config.toml
positions = "learned"
qk_norm = false
init_std_qkv = 0.0361
init_std_up = 0.0361
lr = 0.00191
weight_decay = 0.047
train_tokens = 155400000
steps = 9485
MLP neurons of a small language model. Each row is named by its layer, matrix (up: input weights; down: output weights) and neuron, and shows model dimensions 16-143. Each number is 128 + 32 x the weight over its row's rms, rounded and kept within 0 to 255.
After each neuron's rows, "fires after" lists the tokens most often just before its 100 highest values on Wikipedia text that the model never trained on; "fires on" lists the tokens most often at its 100 highest values on Wikipedia text that the model never trained on.

L4.up379 [141 143 118  79 120 172  74 121 165 149 148 171 119 152 127 139 161 118  60 217 137 146 167 149 176 130 115 199 101  99 143 132 163 131  93 137 112 147 107 136 198 148 127 117 136  82 157 171 134  74 132 119 165 127 175  95 130  72 106 141 132 119 116 203 130 120 101 128 161 105 170 113  75 154  99 152 169 151 154 131 136 129 120 120 143  41 130 137 116 119 129 150 100  96  98 140 101 191 121  98 158 149 161 135  49 154  68 120 115 155 113 132  81  89 111 109 110 166 111 169 112 154  68 157 141 119 135 124]
L4.down379 [146 122 152 104 170 117 119  84 118 184 116 124  95 148 169 129 158 116 134 133 102 119 119 153 113 139 126 175 138 106 162  69 176 143 130  64 123  25  43 154 126 149 143 180 105  94 143 139 116 127  77 178 169 174 153 142 126 161 169 105 100 118 125 132 117 101 103 125 164 141  96 126 145 137 114 211 110 114 141 150 114 173  82 138 168 101 178 144 114 137 148 170 123 121 145 160 104 151  94  83 128 150 127 171 157 117 116 130 197 132 109  85 117 100 138  97 150 104  86  98 126 193  89 143 134 105  68 157]
fires after: "\n\n"
fires on: "==", "==C", "==E", "==P"

L8.up523 [163 121 116 134  10  50 115 203 170 124 101 119 157 133 131 140 114  45 125 123 139  97 123 118 123 124 162 118  96 163  96  77 166 127 152 174 170 188  90  72  88 157 107  85  98 169 158 184 157 153 111  95 123 131 133 127 170 116 170 105 111 113 120  96 134 160 110  91 151 101 140 172  86 126 128 143 116  98 129 133 137 131 129  99 134 117 114 143  95 119  78 154 108 183 114 121 128 148 123 168 109  93 101  99 151 170 142 152 116 194 117 154 135 107 108 132 105 125 136 144 105 125 162 179 146 123 117  89]
L8.down523 [136 129  90 119 123 168  66 159 117 162  98 154 119 129 161  89 131 126 101 124 118 117 107 183 186 138 176  72 117 152  96 155 171 111 113 139  40 174  66 105 152 100 133 116 148  99  98 155 160  76 134 118 149  81 194 168 140 161 149 155 127  95 143 163 114  71  99 186 125 152 181 104 114 134 109 119 116 136 108 157 101 108  58 142 144  42  97 112  99 121 107 119 124 155 151 146  76 183  88 145 111  99 106 169 159  42 100 109 142 144 146 141  91 126 117 161 106 121 143 164  90 135 103  75 231 115 113 123]
fires after: ".", "ens", ").", "\"", "ing"
fires on: "\n\n", " There", "is", ", "

L7.up677 [170 159 119 124 155 102 139 130 181 161 140 188 101 117 104  83  72 129  79 135 139 155 184 110 157 164 139 168 103  71  89 115 101 135 127 178 173  96 107  76 112 177 139 140  97  97 127 127 150 152 111 128 113 142 159 128  86 193 126 119 121 115 119 123 114 176 157 177 123  93  98 131 136 177 116 153  87 167  93 140  84 129 112 117 118 146  90  95 169 162 147  95  90  70 162 113 107 152 124  88 166  97 162 132  82 150 137 141 130 159 179 127 111 165 113 138  88 137 166 111 104 157 160 118 148 125 124 139]
L7.down677 [150 144 138 124 118 165  74  72 113 127 122  57 182  80 115 171 105 132 145 152 138 163 130  82 114 133 133 120 152 198 145 121 195 132 123 156 126 118  55 121 113 123 125  84 151 130 171  61  72 158 195 138 136 156 132 183 156 114  92 158  85 102 136  69 153  85 155 124 101 130 199 120 131  93 119 101 112 117 141 133 178 186 153 109 135 113  97 165 148 183 156 130 130  90 150 158 148 128 119 114 112 127 109 140 112 162  79  74 112  97  82 120 153 180  74 101 165 135 145 127  79  61 167 112 126 130 154 116]
fires after: "0", "4", "6", "7", "2", "11"
fires on: " | ", "; ", " ft ", " in"

L8.up415 [113 110 166 131 104 119  67 149 149 165 127 173 126 122  94  88  48  49 166 128 148 122  68 122 104 160 154 150 109 124 123  92 105 135 135 146 127 129 165  98  92 165 114  89 161 129  92  83 117  98 184 107  90  96 145  76 152 143 216 149 123 120 111 132 114 136 114 163  90 157 128  92 122 185 140 136  90  89  95 131  42 155 127 147 110 127 163 140 162  39 146  56 165 149 141 143 110 135 156 103  89 127 101 111 132 144  99 112 132 131 183 164 106 106 107 113 166 128 134 171 109 150 255  99 168 119 126 113]
L8.down415 [141  88 135 121 126 104 116 141 167 154 178 161  94 139 101  78 148 131 101 161 157  96 124 155 124  97 151  59 125 143 137 129 144 145 179 139 109 115 181 110 138 189 109 113  86 103  49 149 118  46 144 148  99  95 155 103  85  98 101 104 102 113 140 153  33 120 179 169 102 142 142 122 159 168  54 156 153 193 123  98 128 200 109 134  90 108 128  92  97 145 121 124 145 155 131 154  64 140  94 125 152 160 112 123 183 212  82 142 108 134 113 124 120 137 181 119 120 123 139 146 128  70  64 147 136 177 131 164]
fires after: " =", " |", ") ="
fires on: "\n\n", "\n", " |"

L7.up266 [135 151  73 129 137  91 116 133 149 176 120 135 116 159 118  97 108 167 160 172 147 129 110 114 112 138 119 135 139 108 178 154 112 118 164 148 136 107 106 111 171 138 141 131 126  71 130 116 132 173 143 115 183 114 122 156 130 155 175 109 164 125 143 126  65 147 209 112 108  65  94  95 164 179 123  70 152 161 177 126  58 122  98 161 121  97 121 138 112 125 113 121  99 119  92  85 107 102 128 115  71 154 164 113 121 136 116 191 139 163 111 158 166 163 121 173  79 102 197 138  90 104 167 128  58 127 142 104]
L7.down266 [154 162  95  78 151 150 128 103 175 174  99  71 105 199 142 152 128 144 165  53 136 147  85 130 136 142 128 105  36 151 196 102 142 130 159 132 160  70 106  87 110 119 158 132 132 106 114  65  88 152 112 103 125  94 124 180 197 153 138 153 110  91 113 186 153 132 128 111 109 109 139 158 125 144 110  84  96 167 131 150 130 176 110 118 128 146 131 143 112 119 169 140 174  23 150 117 147 147 159 151 117 136 167 140 152 115 141 109  77 143  66  78 169 166  96 137 142 134 129 132 127 108  82  70 134 116 165 102]
fires after: "1", "7", "2", "4", "5", "6"
fires on: " | ", "st", "th", ".", "nd"

L2.up581 [126 109 124  96 134 158  79 105 138  85 145 170  93  47  99 164 137 130  76 182 142 212  98 143 161 107 146 124 164 151  95 115 149  58 105 133 167 240  94 168 155 213 171 121  85 169 103 123 125 192  98 157 145 130 126 169  97 118 103 132 225 121 141 102 128  98  98 121  98  93 167  91 124 134 121 158 144 106 137 172 159 106 132 153 139 104 188 127  58 125 133 135 115 105 123 120 115 113  96 118 104 113 163 156 135 103 100 161  87 134 117 163 148  91  88 119 118 111  71  87 181 127 155 147 126 105 143 140]
L2.down581 [ 88 171 151  90 119  99 162 147 103 103 119 156 114 149 146 115 145 116 116 107 101  83 125 142 109 156 119 146  86  79 135 121 105 163 151 110 157 194 148 148 130 192 139 158 119 147 116 118 111 134 120 130 144 177  95 138  66 147 144  98 154 140 108 137  75 118 188 152 128 114 138 120 152  71  64  57 145 127 150 128 110 124  96 123 214 108 106  46 129 117  84 200 121 157 141 209 130 145 154 178 156  92 112 100 168 133 148 111 157 136 111 126  89  68  85 163 128  92  75  59 144 125 135 141  92  83 115 174]
fires after: "\n", " Republican", "ent", "iet", "\n\n"
fires on: " |", ") | ", "| ", "|  |", "|", "- "

L3.up413 [132 111 164  68 122 140 115 125 166 102 119 135  81 120  68 116 160 106 119 150 156 199  95 211 125  78 172 122 166 127 111 139 150  72 101 129 129 174 120 136 163 177  91 143 168  96 109 160 135 132 125  94 169  92 143 135  97 120  98 203 174 119 184  95 112 104 153 144 104 153 138 122 147  90 102 101 148  39 148 149 160  91 186 168 129 111 132 134 116 166 127 124 123  59  73 179 136 155 108 135 188 150 143 146 144  91 136 118 143 148 120 125 115  29  97 137 134 126 123 122 196 122 174 136 124 110 141 133]
L3.down413 [155 124 146 155  91 134 153 154 152  95 101 137  93 104 115 152 133 105 164 142  95  52 150 144 129 113 142 146 117 217 144 139 101 110 145 142 129 148 158 114 122 166  84 152 117 129 120  46 114  86 125  89 112 119 130 146 165 129 124  95 160 198 127  94 136 122 174 126 114 157 225 184 134 113 162 123 117  91 101 127  88 164 145 166 116  65 111  99 150  85 142 118 186 127 157 141 169 141 214 150 146 181 121 107 160 144 133 139 133  90 144 159 147 108 187 107  83 128 125  81 121 107 123 133 111 131 102 138]
fires after: "\n", "\n\n"
fires on: "|  |", "|", "| H", "| B", "- "

L3.up531 [115 151 111 106 123 163 158 146 206 175  88 119 176 150 104 131  69 109 159 121 139 177 105 151 134 111 123 125 137 115  97 139 123  94 174 130 153 133  91  71 108 193 140 135 138 125 136 128 111 153 186 139 126 109  98 147 132 151 139 183 171 113  97 140 156 237 175 167 145 138 110 136 146 122 169  99 125  94  96  91 139  99 152 123 106 131 204 105 112 150 117 112  95  90 156 185 114 171 123 132 110  58  67  60 145  96  84  70 104 125  88 146  84 143 137 108 106 107 173  72  99 156 161 119 201 183 135  94]
L3.down531 [126 143 113  95 122 129  90 111 148 113 123 135 172 137 164 129  96 144 116 195 122  98 111 146 111 112 116  97 149 152 143  55 133  98  74 121 121 158 149 113 151  68 169 109 117 130 115 179 159 101  57  72 133 163  88 134 145 165 179 116  99 138 135 168  94 130  98 114 140 150 110 104 167 119 137  97 111  81 114 136 158 101 127  48 152  91 105 111 134 122 102 133 119 169 107 131 138  97  81 156 129 177 206 122 133 170 131 107 149 135  96 152 148  94 103  88 193 166  84 131 147 110 159 181 138 182 158 122]
fires after: "1", "0", "2", "3", "==C"
fires on: "–", " United", " career", "areer", ":"

L8.up646 [132  64 136 131  98  50 130 183 120 136 142 194 160 121 150 126 113 101 135 143 155  89 110 126 117 104 188 168 175 146 102 128  97 116 144 170 175 149 142 104 121 182 153  77 101  87  68  90  91 151 131 168  68 100 137 149 140  85 163 111 136 114 122 113 114 122  95 104 172 122 134 143 115 153 144 164 132 133 106 136  38 144 138 141 127 163 153 180  93  50 108  67 125 116 160 104 105 117 151 136 100 154  95 119  94 179  56 104 116 139 151 224  86  94  71  99 131 128 106 196  83 115 188 129 166  76  79 102]
L8.down646 [135 126 144 105 195  61 139 139 129 113 133 104  64 136 117 166 103  99 170 115 112 137 127  98 140 131 104 144 163 146 164  96 165 127 156 166 118 134 174 106 119 111 143 107 116 107  61  63 132 141  99 161 113 164 142 100  76  84 139 157 157  95 141 107  88 156 141 139 140 132 157 112 111 190  91 171 121 152 117 136  80 202 107 178 158 137 117 126 153 173 181 135 141 120 152 149  49 159 121 160 125 150  66 170 145 159 164 109 116  88 110 119  50 127 153 181 138 130 115 126 179 149  81  98 157  81  72 182]
fires after: " =", "ember", ") =", "ing"
fires on: "\n\n", " |", ", "

L7.up452 [194 140 114  86  97 131  81 104 110 158  83 108  93 128 110 147 201 189  77 152 140 190 124 128 163 151  99 164 147 175 100 110 156 151 161 125 147 121 110 132 159 109  96 111 139  55  86  91 136 150 114 106 165 115 120 119 167  98 149 110 131 130 108 188 130 109 112  72  64 125 159 160 110 134 107 150 143 127 121 166 116 144 114 132 103  49 177 163 107  83 100  78 107 159  75 127 105 196  87 113  91 157 122 163 129 104  87 166 129 121 115 198 152  72  69 102 163 146 162 148 115 146  84 118 149  85 165 143]
L7.down452 [164 136 152 124 133 108 178 156 150 208 188 103 123 128 119 152  92 131 152  90 154 148  77 163 108  72 138 159 115 124 138 155  77 151 142 168 176  58  96 137 139 179 101 180  87 127 143 195  93  80 107 187 102  96 101 119 116 111  80  98 178 132 124 117  87 138 119 139 177  58 142 142 183 141  90 135  87  82 127 139 139 128 107 143 139  96 122 113 141 132 135 153 142 186 124 102  98 112  96 167 194 138 129 117 162 134 118 124 125 128 157 107 102 125 190 147 107 164  73  93  85  96  93 116 174 116  88 128]
fires after: "\n\n", "\n"
fires on: "B", "E", "O", "\"", "T", "P"

L2.up554 [ 99 140 124 124 174 174 186 155 197 142 133  79 120 157  44 132 131 161 164 119 143 157 124 164 132 149 134 141 109  16 118 122 124 126  98 136 169 150 125 117 159 142 115 169 107 159 140 129  82 161 164 121 183 101 121 116  93 160 125 127 167 114  90 120 157 167 174 162 160 113 132 130  56 115  97 123 134  61 151 193 140 121 146 138 158 137 112 102 108 164 165 124 121 108  85 131  92 158 131  97 178 142  82 110 156  97 115 147 120 131 116 146  74 146 167  89  87 109 165  72 134 146 154 153 186 166 110 135]
L2.down554 [123  83 119  91  92 113 110  73 115 111 148 133 102 141 137 197 118 131 118 129 108 149 169 136 123 153 118 115  77  96 111 174 155 118 177 112  79 144 209 172 171  97 172  98  86 136 110 132 141 129 138 186 109 136 179  90  88 136 197 144 105 142 143 125  75 127  98 113 100 146  95 120 156 172 128  76 125 134 215 101 125 149 168 107 146  94 114 147 118 138 153 129  97 171 177 147 119  83 103 157 123 191 121 186 132 177  98  94 119 146  79 115 170  78  79 122 185 165 146 162 143  56 118 120 114 128 122 162]
fires after: "1", "0", "2", "3", "4"
fires on: "–", " "

L8.up429 [145  57 144 160 119 160 131 164 119 116 183 104 128 142 106 152 132 134  65 133 152 159 124 118  78  92 124 168 160 143  91 140 118 105 157 149 100 202  83 113 112 154  99 126 146  90  32  59 176  42 173 134 102  85 145  93 148 128 105  99 151 116 141 134 127 110  83 117 108 137  92  99 167 179 156 136 104 157 162 168  83 126 115 171  74 180 180 215 106  80  58 104 154 151  91 103  89 136 119 122  81 130 118 138 156  99 139 155 121 162 116 158  81 123 126 161 125 156 135 134  89 164 179 110 149 173 136 156]
L8.down429 [126 156 129 149 202 200 159 114 180 141 135 116 120 150 142  88 161 121 131 161 169 150 100 100  97 124 110  61 140 123 133 128 127 116 155  89  59 130 154 126 136 135 149 152 135  55 121 120  66 134 131 166 133 157 151 104  90 121 102  33 114 106 141 162 145 134  98 114 170  92  89  99 150 119  90 130 184 122 158  99  71  92  70 116 184 124 193 162 141 144 107 124 145  76 106 109  94 212 125 142 135 163 118 120 152 143 144 153  87  85 111 157  78 161 121  69 108 136  88 128 108 102 185 150 155 116  71 150]
fires after: "\n\n", "==", " =", "==="
fires on: " =", "\n\n", "F", "G", "I", "N"

L7.up120 [165 137 148  66 113  91 111 113 128  99  96 130  75 126  63 139 158 135  84 188 148 137 187 138 192  96 111 158 129 110 122 124 161 123 143 139 123 138  83 166  96 147  90 142  67 123 142  89 165 129 131 106 121 122  98  78 140  90 105 129 139 131 116 158 194 105  97  55 121 102 109 133 110 138 113 131 144 149 133 110 154 138 133 128  48  64  92 146  54  61 106 119 157 141  60 113 123 131 120 109  62 169  92 142 104 114 139 180 139 122  97 159 132  48  91 131 155 135 175 220 139 106  77 121 150 133 116 140]
L7.down120 [135 114 146  89  74 129 147 106  61 216 146 134 134 102 149 125  92 142 130 102 141 111  77 144 143  82 136  86  79 119 103 132  88 151  96 126  75  98 114 134  95 137 137  97 160 113 184 100 118 140 145 127 101 117 129 158  96 120 121  97 141 140 139 135  93  92 107  72 137 146 147 125 145  95 139 118 163 181 106 124  81 156 158 206 172 146 172 145 117 195 168 154 178 132 135 133 111 151 112 213 117 140 175 138 159 181 113 112 136 106 160 125  82  80 131  96 165 172 113  90  67 170  68  49 195 110 179 121]
fires after: "\n\n", "\n", "===", " | \"", " \""
fires on: "C", "G", "B", "F", "T"

L7.up766 [173 113 154 115 113 197  71 174 141 146 183 162 106 145  99 124  87 152  93 151 142 127 115 183 101 106 147 128 233 158  92 120 157  38 131 235 154 149  75 142 108 169 142 139 115 101 102  92 111 103 170 117 129  89 165 109 132 114 134  99  95  99 132  95 156 105 113  74 127 137 159 170 196 159 108 140 182  96 135 147  95 154 114 165 150 181 195 168  63 116 136 138  88 115 133 126 104 142 136 136 155 143 118  99 135  72  92 131 140 167  92 183  82 141 125 154 136 153 141 178 110 122 121  62 165  99 143  98]
L7.down766 [ 60  43 119 149 160  86 164 114 145 161 134 133 128 112 159 119 107 133 152  85 131 133 111  81 144 150 120 141 143 154 108 146 128 142 140 142  90 141 130 116 119 174 190  91 138 136  78 123 121 120 129 187  98 113  92 134  80 126  82 135  98 135 134 132 130  96 118 115 146 117 146 139 149 120 148 119 129 117 135  83 106 126 166 101 180 127 147 137 133 137 178 169 164 118 180 142  88 177 165 145 132 116  83 157 136 159 145  58  96  56 107 134  53 120  78 167  79 139  75 110 126 194 125  77 164  95 106 115]
fires after: " =", "\n", "\n\n", ") =", ")"
fires on: "\n\n", "| ", "|"

L8.up390 [127 126 153  98  98 119  20 146 121 121 146 149 158 100 119 109 101  88 156 113 137 141  91  88 141 120 139  83 129 139 108 149 125 157  79 132 121 108 160 142 111 123 129 132 142 155 112 126 173 151 148 135 149 154 166 109 101 136 244 150 170 113 108 188 142 154  91 172 111 155 131  78 134 131 135 119 163  70 107 177 144 132 164 123  88  54 238 171 118  95 116 119 152  96  94 117  88 182 165  81 139 132  91 137  84  69  97 106 139 203 111 186 163 114  67  68 129  96 119 117 118 187 115 143 110 162 152 103]
L8.down390 [ 90  53  90 116 141 132  85 101  65 148 113 149 138 131  60  81  97 170 102 146 165 107  54 116 127 129 202 108  45 131  90 144 160 145  60 153 134 119  81 148 140 148 112 113  83 149 131 146 143 117 129 120 114 154 114 112 159 133 106 124 178 109 144 166 146 124 136 171 160 183 132 137 115 133 161 161 125  51  80 136 139 115 200 143  90 150 188 175 106 140 102 113 140 106 117 118 155 120 131 117 148 184  88 142 119 159 128 113 132 165 136 144 145  93 127  96  91 173 149 129 107 178 156 155 112 199 190 169]
fires after: " |", " in", "|", "N", " % |", " from"
fires on: "\n", " San", " La", " Ma", " la", " Location"

L7.up170 [161 138 167  60  49  95 100 223 154  90 114 140  98 156 103 150 115  89 119 195 136  97 206 140 138 131 126 129 121 142 108 124 149 140 143 145 199 195  64 123 116 191 150  89  94 158 121 192 118 169 133  98 108 105 110 137 130 115 165  99 172 123 133 129 161 112 119 101 135 121 134 145 139  92 135 137 109 111 123 117 129 129 115 123 122 109 167 133 208  95  68 132  85 121  77 138 146 111 104 115 124 139  70 118 140 152 121 136 127 194 128 108 153 138 152 144  98 181 113 130 132  90  87 117 136 132 134 118]
L7.down170 [119 137  96 148 207 160 132 115 104 127  99  90  97 140 153 107 157 152 126 119 107 129  92 140 169 100 155 160 119 164  99 189 147 125 123  79  37 160  69  84 120  74 182 171 131  81 187 138 138 134  95 115 156 111 185 178 107 146 127 129 112  77 112 137 108  97 157 170 156 122 153 108 118 131 154 103 102 122  52 102  63 130  79 126 160 125  79 105 108 121 179 127 105 161 214 113 126 143  92 178 117 105 153 140 159 104 133  90 137 144 125  99 112 149  81 182 130 116 147 119 130 132 107 124 185 183 139 158]
fires after: ".", ").", ")", "\"."
fires on: "\n\n"

L7.up308 [155 115 177  96 107 147 109 116 115 138 184 126  52 133 106  97 123 169  49 114 164 169  71 141 116 168 114 139 131 152 128 154 164  93 203 121 119 133  98 124 143 152  84 150 142  80 139 104 121  76 156 111 118  92 142 131 129 131 112 136  99 121 130 156 145  99 123 100 131 143  96 117  56 126 134 152 161 149 131 152  57 121 165 137 100  85 139 170 127 117 108 144 141 100 121  90 118 130 114 130 120 156 159 177  80 110 125 164 140 146 156 121 109  81  85 125 208 146 121 159 134 156  58  75 168  92 120 175]
L7.down308 [156 182  83 219  99 167 131 149  92 179 176 157 117 127 202  89 154  89 121  56 147 156  77 113 177  95 130 124  92  91 148 117 152 133 102 154 151  94  69 158 116 136  90 163 140 122 115 151 132 100  99 138 182 171 109 118 148 116  97 110 136 107 144 123  49 139 165  97 196 110 132 144 107 166  86 176 138 126  85  61  99 143 112 143 122 128 155 102 112 144 122 161 186 104  95  94 121  99 107 168 158 107 139 151 160 123  68 136 147  77 154  66 107 119 157 123 165 155 161 117  76  96 144 186 158 137  90 105]
fires after: "\n\n", "\n"
fires on: "B", "E", "==C", "==E", "==B", "J"

L2.up346 [140  83 104  60 164 137 107 125 118  76  93 130  93  75 119  99  63  73 155 154 141  94  96 162  91 156 122 133 168 119 136 130 113  95 138 120 157 172 116 114 156  82  53  36 103 110 154  78 130 146  98 133 159 106 170 194 148 180 103 165 134 126 150 140 148 114 162 148 119 156 166 133 143 100 132 134 136 130 158 162  32 129 176 153 122 157 150 116 157 157 134 111 154 116 169 180  79 165 104 139 173 118 139 146  95 142 134  67 117 196 122 164 124 148 105 177 140 157  86 113 158 147 147 148  63 135  92 115]
L2.down346 [107 125  93 150  76  90  97 172 133 105 208 142 158 158 103 129 187 135 149 129 148 138  99 145 108 137 110 122 145  48 230 122  94 117 148  92 149 158 132 106 129  75 142 105 142  75 158  49 140  73 121  99  83 160 160 129 140 120  91 114  92 129 100 124 118 167 152 144 174 101  97  71  84 124 144 124 115  92 160 115 106  62 131 108 144 132 113 127 130 147  86 130 107 167 149 109 155  97 118 154 117 109  78 133 159  79 115 103 187  74 177 105 118 165 189 138 132 115 139 126 142  86 122 151 128 114 127  76]
fires after: "\n", "."
fires on: "- ", " It was", "- M", "\n\n", "\n"

L10.up34 [136 132 133  70 143 134 110 180 138 101 125 142 152 110  98 114 114  71 177 179 144 141 101 112  80 153 195 102 159  74 140 134 142  98  80 129 146 128 116 153 126 100 106 144 127 111 135 185 134 150 147 142  95 158 133 152 147 126  99 113 148 116 141 200 130 152 160 132 156 127 191 153 148 139 146  94 124 163 111 103  86  94 148 123  27 108 146 113  99 144 103 177 111 175 100 114 117 137 126 121 154 121 114 132 107 138 104 137 140 138 112 162 112 100 126 115 128  98 215 142 160 159 107 165 124 139  31 160]
L10.down34 [152 105  83 116 175  88 104 115 133 124 132   7 140 107  93  51 112  98 156 127 186 164  64 116 122 123 131  53 198  71 128 115 189  53 111 147 135 119 152 193 163 159 156 116 163 122 146  72 154 107 125 146 176  42 111 148 128 182 126  63 162 154 152  97  89 100 153 133 129 163 114 164 167 114 110 146 184  99 119 146 129 124 172 125 113 108 156 138 132 139  90  96 125 143 121 196 122 155 147 133 161 143 138 101  94 131  88 119 146 154 163 152 140 125 146  98 183 107 132  87 109 125 153 116  49 117 164 130]
fires after: "pp", " resp", " App", " app", "app", " comp"
fires on: "on", "er", "s", "rop", "y"

L7.up600 [166  26 139  86 123 117  56 113 116 152 104 112  95 190 102 109 154 151  63 168 138  93 182 134 135 117 120 114 153 152 129 146 153 117 176 150 146 159 108 103 140 119 134 131 130 137 116 104  99 156 183  93 144  92 117 107 144 118 126 136 132 119 121 158 169 135 126  71 109 110 112 108 117 133 146 141 131 160 107 126 118 109 155 142  29 104 131 210 121  81 118 126 102 131  95 137 111 194 105  94 129 134 122 101 119 131 157 175 147 102 134 165 143  81  73  88 185 132 135 193 155 178 148  96  93  88 118 122]
L7.down600 [148  69  30 204 119 168 174 184 139 146 171 164 145 183 141 130 137 128 109 118 116  90 133 172 129 123 111 112 134 121 138 125 117 132 141 160 143 130 124  99  63 150  87 142 133 170 177 143 110 118 120  88 106 116  83 176 150 123  71  65 132 140 139 115 145 135 121  63 177 148  83 121 107 146  90 140 156 139 101 111 135 134 122 137 174 138 179  92 158 149 117 178 138 103 107 142 168  79 114 133 103  56 111  85 132 185 139 161 139  92 135 104 139 156 165 111  95 132 105  87 120 144 153 109 141 144 175 141]
fires after: "\n\n", "\n"
fires on: "N", "S", "E", "V", "|", "L"

L7.up669 [155 141 155  65  56  69 126 185 122  89 124 169 134 137 126 132  76  66 121 158 138  91 161 112 131 142 116 148 121 135  96 127 125 131 156 132 195 236  64 144 132 189 178  87  91 177 124 236 152 171 117 105 112 100 120 112 154  86 176 111 166 128 136 112 156 120 111 135  98 104 126 135 141 108 162 132 113  68 138 113 123 129 137 107 129 100 140 119 189  82  51 115 100 128  83 130 147 148 122 133  97 127  92 121 121 180 132 120 122 191 154 125 151 161 143 129  82 156 130 114  92 103 117 122 134 141 125 121]
L7.down669 [158 137 117 144 181 139 136 103 127 121  88 128  84 159 141  98 157 135 119 142 140 112  73 160 162 104 158 144 122 136 111 135 188 118 110 116  53 153  83  88 135  89 160 164 104  82 145 146 109 128 106 143 164 118 200 154 129 146 149 134  86  65 114 141 114  86 143 170 162 124 159 104 108 145 120  89  93 111  60 129  75 128  54 106 169  97  97  92 114 131 166 104 102 170 209  94  80 172  98 178 121  88 138 178 182  94 121 111 140 167 100 116 104 145  91 174 137 128 138 110 103 116 109 129 164 174 122 156]
fires after: ".", ")", ")."
fires on: "\n\n"

L11.up304 [203 119 152 144 136  70  65 147 158 108 126 117 150  93  64  93  83 117 187 131 148 101 145 159 134 116 117 144 149 157 124 181 134  72 100 148 127  88 145 108 176 113  83 119 147 157  76 163 170 121 125  73 122 143 109 141 107 180 137  57  99 102 115 164 105 133 125 161  85 144 146  97 124 168 115 119 114 151 112 140 121 117 169 134  86  91 188 140 151 106 132 136 108 151 102 138  89 127 123 163 179 120 147  64  95 102 150 146 142 136 114 172 147 170 110 125 196 144  77  75 125 120 107 143  70 121 130 117]
L11.down304 [106 109 100 118 137 106 146 143 128 131 121 139 125 146  84  91 100 163 155 167 171 101 145 101  37 103 145  96 162 155 164 124 126 165 109 178 138 117 117 153  73 205  93 138 153 134  70 158 156  59 185 172 140  37 165 115 135  59 103 112 170  45 138 105 176  95 145  71 105 170 166 129 133 151 111 148 175 118 120  97 162 151  84 165 113 146 143 160 166 107 145 122 125 123 110 148 100 124 109  97 109 165 113 109 116 148  67 119 107 117  54 150 149 103 137 138 141 109 143 126 110  65 164 112 100 161 196 100]
fires after: "\n", " |"
fires on: "\n", "| ", "°N ", "|", "u"

L13.up559 [147 111  98 120 155 132 152 143 158 158 142 121 123 146 122 135 154 156 186  68 135 155  86 100 135 158 100 109 143 147 106  96  82 141 102 126 193 160 158 134 152 152 144 150 158  62 126 197 179 162 153 123 122  89 147  86 120 137 111 112 133  86 107 191 131 119  73 124  59  87 130 109 187 128 127 131 102 174 125 136 171  76 112 151  79 107 109 199 117  90  81 112  89 109  95  76 113 151 147  84  97 155  72 154  91 125  92  91  85 142 137 160 148 120  45 106 103 161 151 156 140 152 105 125  49 149 139 133]
L13.down559 [112 116 164 137 149  97  93 120  99 188 148 161 178 195  94 150 127 145 136  87 159 136 112 141 127 118 125 184 159  94 135 179 122 181 130 181  96  93  85  82 125 152  88 155 139 111 138 144  90 159 131 152 138  83 184 103 122 142  81 117  78 145 178 160 132 116 123 145 206 102 118 126 106  99  94 137 113 155 107 133 157 175 141 160  96 153 115 138  84 147 112 157 122 132  94 121 135 171 139  99 110 116 153 144 148 104  86 163 153  67 153  54 190 123  65 149 153 145 134 127 152  95  46 169 150 149 103 116]
fires after: " c", " C", " |  | C", " leg"
fires on: "ivil", "rit", "en", "n", "erem", "andidate | Votes |"